config.yaml
num_hidden_layers: 11
vocab_size: 528
norm_eps: 1e-05
tie_word_embeddings: true
init: "uniform"
init_std_o: 0.0076
lr_mult_down: 2.0
beta1: 0.95
lr_head: 0.00993
max_grad_norm: 2.0
decay_fraction: 0.559
final_lr_fraction: 0.0
batch_tokens: 65536
doc_mask: false
MLP neurons of a small language model. Each row is named by its layer, matrix (up: input weights) and neuron, and shows model dimensions 16-111. Each number is 128 + 24 x the weight over its row's rms, rounded and kept within 0 to 255. Numbers have three digits each.
Before each neuron's rows, "fires after" lists the tokens most often just before its 100 highest values on Wikipedia text that the model never trained on.

fires after: " f", "v", "w", " w", " W", " T"
L8.up37:130111125131129113127108098144160138144105146159148129173112101152156179172106124102123161107112120125085081097150137115130133148119155113072101119145142147108119096150128132112133112112140108124183119166175170191121088133109133150123129162142174125157149119113125100153113116131150125095

fires after: "he", " re", "ro", "r", "on"
L3.up377:128109096080132100134131128165128120137134184118150145129125181155124152125143141132109118154143131122125145131146059125131159127094099161131108086124142140109143096120112112148102109091126136100088094133115156182090137186127158120135157150118132103114127107139155096103088119135167126142

fires after: " the", " a", "m", "d", "4", " –"
L2.up520:103137131131133152112157127148156123126151126137171147120115108133093143141145138141117118095130136154173187113145125135144099105134077126085103111077099111108116124106135088139177120127085113153157102115158094101112138123119112181132129117144117104142143123184153134165142111137148132158

fires after: " K", " M", " m", "r", " St"
L2.up256:124115115165092150125121101153137145150135108121132102070137116113137110072165141118114130111126128133096156152091151152173097114109149143108161145104115141128121103194120094100144121086125103114109138144145095157113163134127138170144119176090116137136121148098137108136128147157117146130

fires after: " ", " in", " ("
L8.up365:107142067129099156135136134130125117111143118102138128130156102144124106068146127154101130161132143121180137147142150123162158138146151155146135117120104148128123134092089160156107151130112118128151123093122083109132118146161173134145134134118179097133125109109124089088098120129146148108

fires after: "ro", "a", "re", "he"
L3.up412:165102114129140132107156114112123118149176127153163148131113119150101138102150130128150116135103125125110166124106078177057110128128136149101116099132161121150106148112105108167105125122172143079091136141117141174123162128128137088133117119090176141105133111104151152141138146127134108112

fires after: "e", "o", "ri", " se"
L7.up304:152108152131120086160119103115138182169099151098127086098169143117137153065110101087114127108147119127166103144115113153136126141122075144157129128144121088119139130102131161123125094133187153069115116133117124142096137171131088128130070138100145085152132103137167143132127140136117118129

fires after: "s", "es", "p", "ers", "c", "is"
L3.up473:136130163177115131142178100142142148066117143128116153125104160144106103128099118152100126097110133145107100138102139059114202096126132155121119145134096117133137102161135158109102111123144116135136102135115144138071155153135162127124144103132136112119123097131118080131108092115135111135

fires after: "ot", "b", "e", "ct", "k", ":"
L7.up498:136084131108090188114171104161119088059120104161139111128159130118134136133156107132120114120165138136114131134136148128096139148130142135109130159111134105130102086115148106119159127117137100091098114147159151118148104152108130129141134137107130147135091145138147121130149145103132130149

fires after: "e", "u", " a", "),", " \"", "\n\n"
L8.up277:131152131082118122143159157133104167127164112146162102159136163130148103135149150080115067122190117158180122114143104115148105156122138147141127122152085156140088136125119127174109140151131117132108142153172140118101089123121131143154131110103118125109142101130126114108130157131084200120

fires after: " W", " L", " T", " P", " B", " R"
L8.up12:132086089109137158146122166135156149135108167115099157158118151141127121138113066125093147120156153156137110068149140140151162116123104127133159089108154101125107128096132141124127137124108067124143110128090117131120123146156126180147116093123065143127081131123167107151150140117137152120

fires after: " s", " ", " d", " l", " J", "2"
L8.up564:126121140133105111143119154109112117093161134143131120085167142107120119138132149125118138120123129096123092151138110088210117157171141108112137055121118118119129098100166150125109164100106123166155138125140088142113141155118143112148132110125162135110088102109108153126127095106123112142

fires after: "p", "l", "r", "ec", "er", "c"
L8.up20:085141162178168095138087146125162163143140075114113133146198167112124152102121133125134149098141112107130122125106096119109119142106178062144160092163114149093117160148136135127113178105136114124125115104089155138132145143161102118141172153140093123112143081116127096114099135118129184158

fires after: "ar", " m", "i", " M", " Mar"
L3.up337:161081128095150143117154145140144128107188141064136117131145135118156119153129127146116136126136154112108135160128140114179109123123131125101140167113163107167128128171112120083143129125123131113106144135103156112112126153116147163122123108093137121174102132134093106131132129139134132110

fires after: ".", " ", "-", " S"
L2.up563:148107094113144124143167135122186056038121152104141115082135098132146084111155103125122123166119158110135146179147132142147160109124117102119145129121123108141165118135134161132111183160091166120115141099094127151098113109166145106150118130105137138110131115094138143138137116111160134084

fires after: " t", " l", " m", " th", "m"
L7.up89:159139086102095171134112169128099129132120088146119127170164125097101096114136122139108093101164087118104114149192127156089094132105131136146107088112119099134168120150107139162111127129109151108125139112125129150115133158156125106123153126110183130064116129116132089175103124126134151135

fires after: " L", "l", " H", " the", " M", " h"
L2.up364:119130129145140154173140104109108164131117138105100085149138130150124109091172119137084169116115168123107149102133151141146104119122079120107141141152170148116147128085114119106108055155090067162160086131143134107145118148129144168140104180192157105120104136110183122127153125135106120111

fires after: "ec", "it", " M", " B", "r", " C"
L2.up497:118123182156118175149149111114118099108097143127142101144175142131150124075149154118155132114100081126129161120140150141101120125094168142136124114089149127139108108073123132136141148083108114107126092112177107118126097108121119138084127112140161122167086160111153086143137130116105168104

fires after: " s", "h", "f", " l", " F", "w"
L8.up610:177142101117137104128124180126141150134126135112123122144132162141163130135114106131096121144139090132087104158124084088165136153127129120162124122127084127144120154126102143127133147152147140113173110092139099129133119168114166116113170096124179160140098113061147134151103126133117134136

fires after: " c", " p", " e", " P"
L3.up459:168117144126104107110129149182119079116103153177135174183111118078122105083136133152137161170114105139107145089143081119134113111115132154105128140121154149113113155125141138114151100134113113132123118176173126109129134143127121093120127108165115165126149141120141153191124151142177113162

fires after: " W", "v", " C", "r", "ation", "ri"
L3.up598:147116154110167146106146117125137109169123135131125094128121152144144126121130149100154130138100102162129137151141142156109115122154136147154158152154155080144132151068141162135131128130125120134082105166159092105140103129108140113119138170119166155080095100108130105112112161133171127126

fires after: "a", "i", "ab", "c", "or", "o"
L3.up68:113126113146121112137167136091099155109068158119162089129136099116141099130127142126147101119121124144127125153129139117141100135097127163150123129090124122134134146097140117115089101151138125092088147154124129112084141114140114105135148149107119130130113151149148129113142117079090068133

fires after: "o", "i", "ri", "a", "p"
L7.up451:153138124134099082134129148180182132156108147140105087117166158131151129125141132118119126114120109113149095110085095103120152158117099116131149101086128150134093105136162150145088183158144159107143093126125143125076102132134137106146101129107113109110163154155118163147153103097118150119

fires after: " J", " B", "or", " K", " R"
L3.up81:120133153153136129102144127149127144081145125158094100101128125140134127133142137150136104154141137155119109137129102144072127086066153105090126163136106113139145079175103122101170139100114139161139161157153138108142127102135123164116121111111131141129138163128163104126110155094126141098

fires after: "oun", "e", "b", " n", "w", "T"
L3.up258:118132082113074135115146107129115145099136149126108164134130150117104158178157138122161128115160101129092150085133157114122111151121178128127127157093134126118154121191099124096153120136127105149098131094146141101144090127094145122111124134075115122120137093140131145105119165115143113164

fires after: "o", "j", " al", "b", "e", "i"
L3.up33:126127105123126126128129151091123148115146136138123096121117129092144104121118118097132165115147141107154142171126122117118119157118143156107136090112173111130140123074092130121100130109142110130082152135129108122122145103160117161168150099123123119162128123147170085107147150110149170131

fires after: "r", "ol", "or", "ap", "l", "on"
L3.up700:147096202160150123103146128118125108098095118132098101152123123128100146123158151163154199092095130108138138122127122114137098127093136135129096111127156115128150137098142130116137116124156170141097134129146123178099139126125108138092139160146119083164109118111135150126128119110104142136

fires after: "c", "ec", "ol", "ic", "re", "en"
L3.up232:129134145127137124155124142133130143092129114105136081156083108147110137125077099145111153120120093126103156122119165097136160137137127139145141152150157084116134151153172083117129161097140151127098151133076164096106128161160147150110152148136151065133111106136117113124124090108130104157

fires after: " W", " w", " St", " L", "om"
L8.up184:154124127084133112147146156143134086170106166104096146112111132122078147123125148167110155108154130143158084108102122116132142156121115153149204150130135071121133112113103132108131124160147092088120113132147103115095115166123118136099095110117118140108098125092175121135152119110110097153

fires after: "om", "m", "p", " st", "st"
L7.up219:117123114139105091159149096129075102128075127151135082122078091160139145135120143160090129165143114132139142129121156122137063112127129142158128106077113118107142111088143132136113117156163138115107105078142126125151145169181070115122123160149109132086142103134125141123114129151168093187

fires after: "r", "ed", "v", "in", "ol", "p"
L8.up199:095111167137112118112130145150144102124144150141136128093112120128155133167156094176116150048099155114113110132102148117130102114104129124124129104137143121112149102114123117087129150165142113139137125153150153107167132100117093103156109131134132110119105095087132147131135169105103150148

fires after: "u", "a", " M", " S", "ar", "r"
L2.up296:130122120136096154129126160134091134162155153101129085123155160123094141108104121126108108133182138127130104121124108118141125104160138135108102189136141143083123133143119106119138097143128112072083100079144119145062151176111132115158176100173161120117108137117153107105133125130129115108

fires after: "v", " ex", " with", "ce", " h", " com"
L7.up673:106141148125178070138150124097140134136088098115132112155094130105091114112132089135111138118153122107108122138117162133073138101129120109109160115152122119101108122120107137116155118147137059154136151132113103160129109129123122102169159138105131107135092118163110085132160144083192150111

fires after: "5", "4", "2", "0", "6", "1"
L7.up123:108171129134080137119112100136167162124175120160170102119163118099161159112118142128152153095140149124109150105126124148111123185135160143137103149093107135145111137165143109080097141100162101076130111100124114146087138175134130070106139191149140140097136140130106151143094150140124078147

fires after: "20", "ass", "l", "ed", "ol", "art"
L7.up420:117156115118134101146135143127087140115127130134189150145166105106168178138150110135115133097112120110134126092136168133171117090135155151156159158126136102136092105102138140078188139125150075097133084127089152138201141134116114081128106140163126108130151118115134111176127146103125113156

fires after: " m", " M", " V", " v", " T", "an"
L3.up703:113090133108129157144145117155097136154159136097144126117146137134117122107130138096138144093124114149137143097148166146180097096140130094135148152136131111116154163146118077125118125120123131064093136157152115133102139080095157151138135127131103119139126160102120135110136106094137110117

fires after: "8", "1", "2", "5", "0"
L2.up653:083123131111110145122176135128128163158151107088084142091138161155128156126120120114123075111180112095163126104112117170117121134065154154104179101170135090141115148197135076093131124133155128114110123115141143134127117158088099123110129156143117107136145129136142137135127121115132105084

fires after: " a", " an", " m", " ", " d", "c"
L2.up433:122124123110135111202116112173105148128160128138134090182121086140128166142125139154114174162092158104109145123121157111140100134122115178132154139172144101132101141128178170135109113135131138134119077161120109134147137121136091178162143109104146123141124116134106093117147154150109074104

fires after: "n", " R", "r", " B", "ber", " M"
L7.up686:129123130125077121117072124084098132098129175131132102125138158103152141144149151115139152153131104164100124118155127104120155129101134130118126115111118086141146119170102108092144140097140135107096161136115097089153122095130148143128145074081124138119128118125158111169150146140079127099

fires after: "b", " B", "or", "r", " M"
L3.up107:071126143115116098115130117134096124105127127151070146109150164087127103096123131106133122130147112125156119154111084137138205109087146126109143155066149084079141184093134108110146107121141122094094163143132143148097166131128123140117101110149133096129096118129115126137110122137135145124

fires after: "am", "al", "il", "ie", " ch", "ing"
L8.up329:124125078122165102140131145190114098130132167155137117124156126118142127096092175112110109137199090190092086094130135143133113128122139144142128153141102098132114155099157111127095129135124151096115083161140131133116132135152100127131120145117120138081131067115137099148121148134107153154

fires after: "-", " c", "/", " m", "ou", " T"
L2.up84:148110104132124121096104085190135186132096125115089101140116102157151170122148108116113125117126111161128111120174152141148124120149143135126120123084141117099138143125109126080077133145159119109137139126133160141078090126125156090134109124088135125141136163116092140135121118062138102164

fires after: " n", " N", " st", " H", "le", "e"
L3.up490:114113115129164132126098136135149124114157112127123162151154127096131080142137088105127068109113156099127167162144144108164083114170068136096065081124122112129123145140134144143119088109152135153128116117174153108095139134144058131135148127139125142113123151106156162152093150164139132107

fires after: " A", " M", " N", " C", " n"
L7.up517:119120152121131148109104180141135144097122159131096148139148111097128123096151151100129127081160128153123103112089090171157104095152094139124143129067145143098144130111154148118148135119101131127127162138132149124082152146118121104108067106138133151144105166136186144144091163123142104136

fires after: "er", "is", "oun", "ar", "at", "b"
L7.up764:127105149082075119123150153129117150133125173187133136164140131093102129074114138140081129138124128123195093120144119127153126111171151130159100096106122106119136141103127087106139153103119151147134081105132155098166106144109124168152110192143139125128104118104128159127140128132149125111

fires after: "r", " M", "s", "and", " m", "al"
L3.up267:104119122126102139113135143111107139081129159140101113159142172105138126117126081137125157120141111151133152129089150115162096089098175091141164183114129128123142123120092106124187155127128142123119159150100108127095138138117177078174133119125152095130108115133121130179111134133116094162

fires after: " m", " \"", " M", " (", " l", " L"
L3.up27:134119138125092103119121124135105155131179132113114144147138148137106094121134096104130144083138119119097079119210089108118067099134169112121102148127097102134156102138139100118114123111118133136152154092120130135081069160111132152129109119124148172128126158126139187122120123145128134110

fires after: "1", "7", "2", "6", "14", "10"
L8.up283:100106134130111136120134125138141152162158085110114141104133117108114145152134146149164157086137171104102131110140102142120106121090144140131097133127131115149146102187173122130172140113149134108161143097146142123109105166121127138098143149120168134108125117144126075120170162085123102108

fires after: "oun", " N", "or", " n", " P", "oc"
L3.up333:127103125090066127115097100149159148093141129104119106152118117148130138151106149117137133120123156143146136110127161137145142141108121093143115131136141130120183126151093092100114159112113092121147125136155153158134163114132195126135108170087112128120109113169130129099129149135147160152

fires after: "r", "v", "ar", " v", "is"
L8.up87:109100149096148141169148136144124154147124102186168112146125145129152106138148122167104138077117154124158115146153093170127125163112110084111130153121126089106110088117141123122131134097147107151138123130095130142141161113148121115149116107094125093090087070162161132150113123095117145121

fires after: "am", "t", "d", " p", "p", " P"
L8.up535:084139117128112157112145109144140100114113159164119142146145129131123136144153101147143158120136154122135159088132141097142134096118121115103073151146133141151114122181112100119120137121100116099156137115102146138163126155161107163153147124122128150134116119161116101120119111090180081118

fires after: "ot", "un", "u", "at", "it", "et"
L7.up543:142093128096117117110161112143137172148117094060129140149139113094122111135170121116165152116086135118100116111171132130104089112134134112127091133154116120089135140110146113179067177131128130117080087136125144113111175122138158131171092158149107147112120096102140114132128145141108141127

fires after: "i", "k", "u", "j", "an", "a"
L3.up29:131121092145113124140146115153142120110148143142197163094140116167117120124123105103120147161125159117050107106096110132135137121124096063134158105125110100140102150144120114106107137134164158164083131126116103126162157112078150136134102114103131126127091123139110140124153154132151140101

fires after: "om", "p", " m", "0", "c", "in"
L8.up466:117137129118160115133095141141141133107110133138124147113129110129108181122143116131142110139158140058099112157115118120066087123114132116163082144114155129188178130129173076132158139131096184120113128181139167132104149121106084094095114147129110167126108163125151098121116146135132112126

fires after: " ", " |\n", "\n", "|", "5"
L2.up446:116132114146139122117158145123110112123168136129144129126158162136104101110148122107108135114131154139134114114131167137134099077151129179135128112100122138124163135117088131103131168099134144123112125186113100097128152118181142130132105148144101123135136130085131089070096133102124143154

fires after: "l", "al", " c", "r", "igh", " L"
L8.up548:170176117110105130134138131122151142148117146110099074142111115117126163139143134168131116124176104153139171106078156098150078152151121137123130104117124102122128160119157138088123092145120090141130100124135067137150138137138152158141105148128144122096127118167129083090155147122122156173

fires after: "3", "7", "0", "1", "6", "2"
L3.up408:108105126143118135116130120115151159150169147152159150067124132145100150135093089127177107131172079131144116147162111116127089152128159161092097159143121116155150144087170101117133109113185154130106152124164101115119138133148121116103129147112128122143104119143104105126120122104120119119

fires after: "-", "i", " al", " con"
L3.up183:112119087119114150128143106144108119119118148141138120123126150104148124118091140076168137144168127117119116157138136100103119122114134128118160133088127146154109133176127175126099117175154063148095165150162114156095129115146150145133109080182148128130150133138172071141151159133135080138

fires after: " W", " H", "h", " ch", " Ch", " s"
L3.up175:122105116133144119123129126137097100151150129135078104139138152136117130114152116137167126156130200138127143112080136154118120123106117124095084107126140180132111093111127092174133126157130138125142126118145086130076113145181100131083084148131146144128095112096123121114143137144120174120

fires after: " (", " \"", " ", "\n"
L2.up607:126157170123132144131168128128098122122127148092123144147119159116147073166130160124171138163110146143084099117136120116164146160109148125133104133119094198137113127111131117130121118113141134113156127102140136118136138126123122121102158164132130160110126144118155094092102155114134096120

fires after: "-", "\n", " (", "\n\n", "–", "\""
L3.up228:164122163127146117110141134128113123130127131165145124146103159081103111179133186147168109127193127139124087144163137133125150125129121156125096087089133135165101167132119145095117174126171102098138140107127155099126120114125118115122167146119162136129118125174118125114096110102100108092

fires after: " P", " p", "P", " r", "r", " as"
L7.up337:152132121097122137140124112124136136124120139124110116178133129156169100139108166153118151087096148165111110150146127126119088110128067176130141116134095113158126101117157121094135132115113154116116084114173157132073174114163134164112132108138143150125064122108158141127161110111120182152

fires after: "r", "il", "ol", "i", "ic", "er"
L7.up628:155130122122136138162097103147105123147136123095144135109118151145177141133102128141134122124180086128109097149122150134147157152132131169154152121148137071129101158139107110086175173158124089126111099074106118106081108158130143158159116102123123124161099145104122109122177120111137150159

fires after: "et", "t", "p", "at", " G", " t"
L7.up147:142135143141106146164150168117093146142115131113139156153111112161142116129153165145113139098088138141076114101143124111142141134139124151118063107129103118133138090114110146133086140131120145107118094148134121119095115170150118078128143149168075125138062118096115156139089142143126134153

fires after: " the", " n", " N", "i", "N"
L8.up452:100128034134124106130129119123150118147147130129141144158159118134160109112164120110116092098065146133121156140113125128169136096116106147083138162157144123119177114125121117165140138128159104088149091111171150110112169135157126132142111163154106125108069152135152136115157138127112099083

fires after: "b", " p", "-", "p", " ("
L8.up171:118109125118125157128150171110129139117147144127171126174095162112154167144139133132149117121151089129142126131133151083139134175120142170122144113130122112152147108128141092125170129179097122143122135131117116115112130107139124128131128127139118123096079116118127131090144105126099079113

fires after: "l", " f", " n", " s", "f", "h"
L3.up221:127138140144164152117113141132091099134121150136103120114113104150104164150089129125154137108155141190076088127122094160111125126103116101151117134120137167101121104138140147148118099156109141135109161101160145112153143126130147143062141168142169155103101078135131144098130123104107101114

fires after: "a", "u", "ro", "e"
L7.up515:153151147127123136113148172162138128113171115130132114128162102159116107126131124131154126128133138113115106091088132091148100122157124151112162131164103159120099138101099124126079096097149128111087109135099168142089156139084135144152131117110167107145108162095169126075149159131172158141

fires after: "es", "en", "s", "an", "e"
L3.up206:158146141138124129171139115110126125146136163138151177104155141127077112094150130161135111115078100135109100137091097138120135116126135119144126107129101144198104077170139153121134120186147130147162120135150116141069124163129113080106109125127151153122124117109147091102102129128131143114

fires after: " d", " D", " h", "b", "c", " H"
L8.up549:126091156122121147107136134148146102134170114083069152131114180105163155183139113114169133109164104143124149124111141122076110143126135132105158098140122114112140169120105118127123159145107146171154113147083137124108098142138153103116148116156084110128180118130108089083104122128155146126

fires after: "is", "p", ".", " p", "om"
L7.up256:135122146125129116184141109136109137099088145157083138128105132152087140162143145149101121123148155124104109116123061103132102103129107119117088125127116120107147125080101136117131149134131146108117084150067136110124087142100142105092086142120122123118119112125149158112163127120150158192

fires after: "e", "r", "ay", "em", "er", "st"
L7.up172:115149103128116156064128114131138144152127185114102096119163098152146143132143134134106103088107088116133112136128159076132148153083137169088181131126110136133126141144152110129088138141164101142117091151132144111127132174146131161131132145107086119144121172131076108120127080135128141128

fires after: " d", " p", "ay", " P", "p", "et"
L3.up436:093116106126153120105120114166111135104110107181109146139123120114186070132093182130161159095081120102102121109148117119114116137099115163114110134108160152152129135145142112107165127116109139128122109143123134100146090154125123165149134091127157123150125138144138142135122140095154144107

fires after: "c", "o", "ord", "p", "and", "up"
L3.up145:148097102131131136154097151150128144170101111103149167142103139101127142178168128091126123125102108156094123153123149137088155102145094113124109125131129126165143086100100131101140159139109146094121169153088201123152141098087111159139162157090141130127104164098173111099120098130112126140

fires after: "|---|---", " c", " |\n", " m", "s"
L3.up94:108150123135111145153131123164127116138090119099119131146149168115147135153113116121146092103148077128106177082145153105150076159125145158146128168105152081108181094101093113116152137122131094109136168143138140160142116158109166120153133131126123121130151127131163158118114169141140092130

fires after: "b", "er", ")", "al", "ay"
L3.up533:124093149119088126146145145112119133100138147144182096102137128111111120118170155143077130106153092168132107127115136138138166107100138113137181099139172088107147149116142123100132141118159112105120109134121122094109148139095118133164123128145147104121126094128130179156112129108109112085

fires after: " J", " B", " R", "u", " D", "i"
L3.up54:069105107096131165151151113148113113119123156180141122132112126180126118121112097095110125150160178127122139118092113112160104109134146139140117124112156105108113138185112131166144111136137136167116120128101103083121138130130121171132148075164120132161101133162140089142145131123140153081

fires after: "in", "k", "n", "f", "s", "ell"
L7.up731:132090141152123154120155115119120101117141146109142128160166100126075129153118121094139140115129127132113080138111149074138154149110155116103161141178148122137132118115134142115116115114167132086084086149118146129113088150121202096111126128154123120117136120132097141096135134138097115091

fires after: "ec", "er", "r", "h"
L7.up500:075114150159145135133137121129107124178137126138124126094103138092149084148135134088151138139171105149141087152120103131113130158133124117158144110113101132105160175143167135103143138093121094121168173125149150121096115135144137100166123137120152133160151125118120141100149100173132130122

fires after: "r", " t", "ver", "h", " g", " "
L8.up127:129107122111153162154168091133131114126134144138102119147065117121132114136136139113132133108129108126143133131141059132177114122112140130156123115124089119068118150156141087101098130137147163114147146098121134132106102121120154130218140124124154127129114127115157127129139112103108123139

fires after: "le", "u", " O", "j", "re", " a"
L2.up342:127147093132084105134126165109133121126137127105114123136141116168064117153137102114112143122157090110146105134165124127144130091123132117170155125160098110123116082123161092198133117104100099189085146123131146130086148117137139131148133121121134132075113112109116113145108140110129166105

fires after: " J", " o", " U", "ou", " ", "r"
L3.up620:118127143117179163134113149087119106128142134147116148131128105083138106129167183146115112124108191087169126160127137136122120139104142102179107151151175145126111119169088112110085152124125149089124169123158117149137182134139096149115139094122156124107118152109121130112145151137130099138

fires after: ".", " |", ")", "2", ";", "1"
L7.up269:113098139117133086122128124137140161174100104141133110120124093142108160122136128089160101125175165122172131136107097143128135138139149171156101148154124134163132073109134117113090092143114127106119136182135113132119068109094129097121135129125134101169146127140135111115132101135106155093

fires after: " D", " g", "ag", "r", " N", " C"
L2.up395:148126100130167125120129134084172091132127156188141144125125130158156152123131148119151138114151115085136126159104105173138158113121127173125128121141145099076097092147150120120097143131117149129148127171144120146055075147143132162132163113107153076130144130162140114086090144153111101107

fires after: "w", "k", " l", "b", " H"
L7.up524:124101129107147131162124129153177139070076165105137066146148177129125132143117091123121128121141079139119121118132177126147149133157124095110146145143133147141110130121085137144144113135111133143171158100127130091140116173055134170123151156112128133158117154129126080185108162116160114095

fires after: "d", "er", "em", "m", "or"
L7.up320:090161143128122136099106141172143148124155124157123146115154121109109089105126160146120111123191109127106127125100121153159109127132135130096140095132125148101077122109139123116163157137126114169090124089089155090119131135132100142127137125163106072127145113146133136127131180134132130162

fires after: "ber", " be", "en", "n", "an", "j"
L8.up290:108095147084119148156181155082135128150105089098150124126146104147107113174110085169121170110096109120092112111157109147162139100097093119147129129114163142098163127152115169096126138060165125099141132119118151081126151132118108131106123081124122121146058149107115156114156130138135123120

fires after: " the", ",", "s", " a", "o"
L3.up604:150122141166097116137168133143147134113144141121110158132093146076125100106140163102114148165119157106144127109099153078146129162125125135119098136133172108172103137156160125107147153119167143107092153129136124112121123132058138097089124121123101107143063152124147135153128118167126095121

fires after: "or", "r", "ou", "ra", "ec", "ain"
L2.up742:109137145135121119145116173130121132125158125177098120149140119157157105143149116110134090149113170099144125102100161124112144124132092174141113108095163111110111150114115114097110099080147121101119125124184173140137170135136152149146134102114125094093084112152148132124142101128145092147

fires after: " D", " d", " st", "r", "ec"
L7.up456:132142152130137140114120096095156133120132145081126129130157109139166145142131144109133122168130166117128163126121152097086145126081131128133171184131169159162135127102120138079105123140150136123130072112086166123160154130176122104146132113167134067122167142138164103089162110125114155145

fires after: " f", " l", " L", "^", "l", "v"
L7.up732:148149139128138135146128139128127126137111144152112101172161127111137124190136099111122161074109128126149125123155092118145153135125131103135071135140140103073162127109103164107099171111122126128102138161124140128142098093118125124117116182168172105135144097077137127149113104154104128155

fires after: " D", " d", " H", " P", " M", " m"
L8.up755:145136139139131168132106120115132130103125068156095132160117124136150100134152069111112185122118120136185138101115131163126131132109153139112126136165106136111117109134116122151154110144133170140139106108126126085033105119144115129106166138112125146142154124116092117128125149114175123099

fires after: "un", " I", "f", "u", "et", "in"
L7.up658:168164152122080161144131124147158165165151072105133116130136113141150124132096121109124120098135144129101120124120133102119126122126141110127128138145132130077113156123086127142107128104170163125125082121105143106109125146104158129104134126122161130101158147085128129133115129153081130134

fires after: "en", "man", "or", "ip", "i", "an"
L3.up332:097122147129110155115158143128162162123124131136103144093122102150110130126079138121119142154126133120103121137170079110170067127104117099098097102095110117164152141123125107131153125095146176133128136148163143131119141125116105151149117109153147102139075124109092159077155141145174134119

fires after: " e", "i", "s", "|---", "es", "it"
L3.up596:141125123139113153176113070102134149132144143100120156098115097114086119116132143118099143157135110124123096139128119123165132138153125115114139118129121141187140165153109152126114101100098151105134142159187135155134144125137111062107169160137113106145111111154119128137134085094146133139

fires after: "d", "st", "ec", "ed", "r", "ter"
L8.up136:101132146150106096066079094125124141128117140157105082104139101127124122103160117117101129140143104103174122173127128114151123125098156132136153104138103110138060181105137124147126140108100129143203135101092121144130168165138105114146146159153107107158125122121105101147109141147119151147

fires after: "c", "v", "ic", "p", " d"
L7.up228:116107100153149119113078122126185152134148106113113132121120145134175132080136139120105116107102153142064115100151106129128088144107127148149130131128151124144143151164142112110158129119108120124090125168139132077116120143157088093136087161122141094149117097122144119094096132103112065148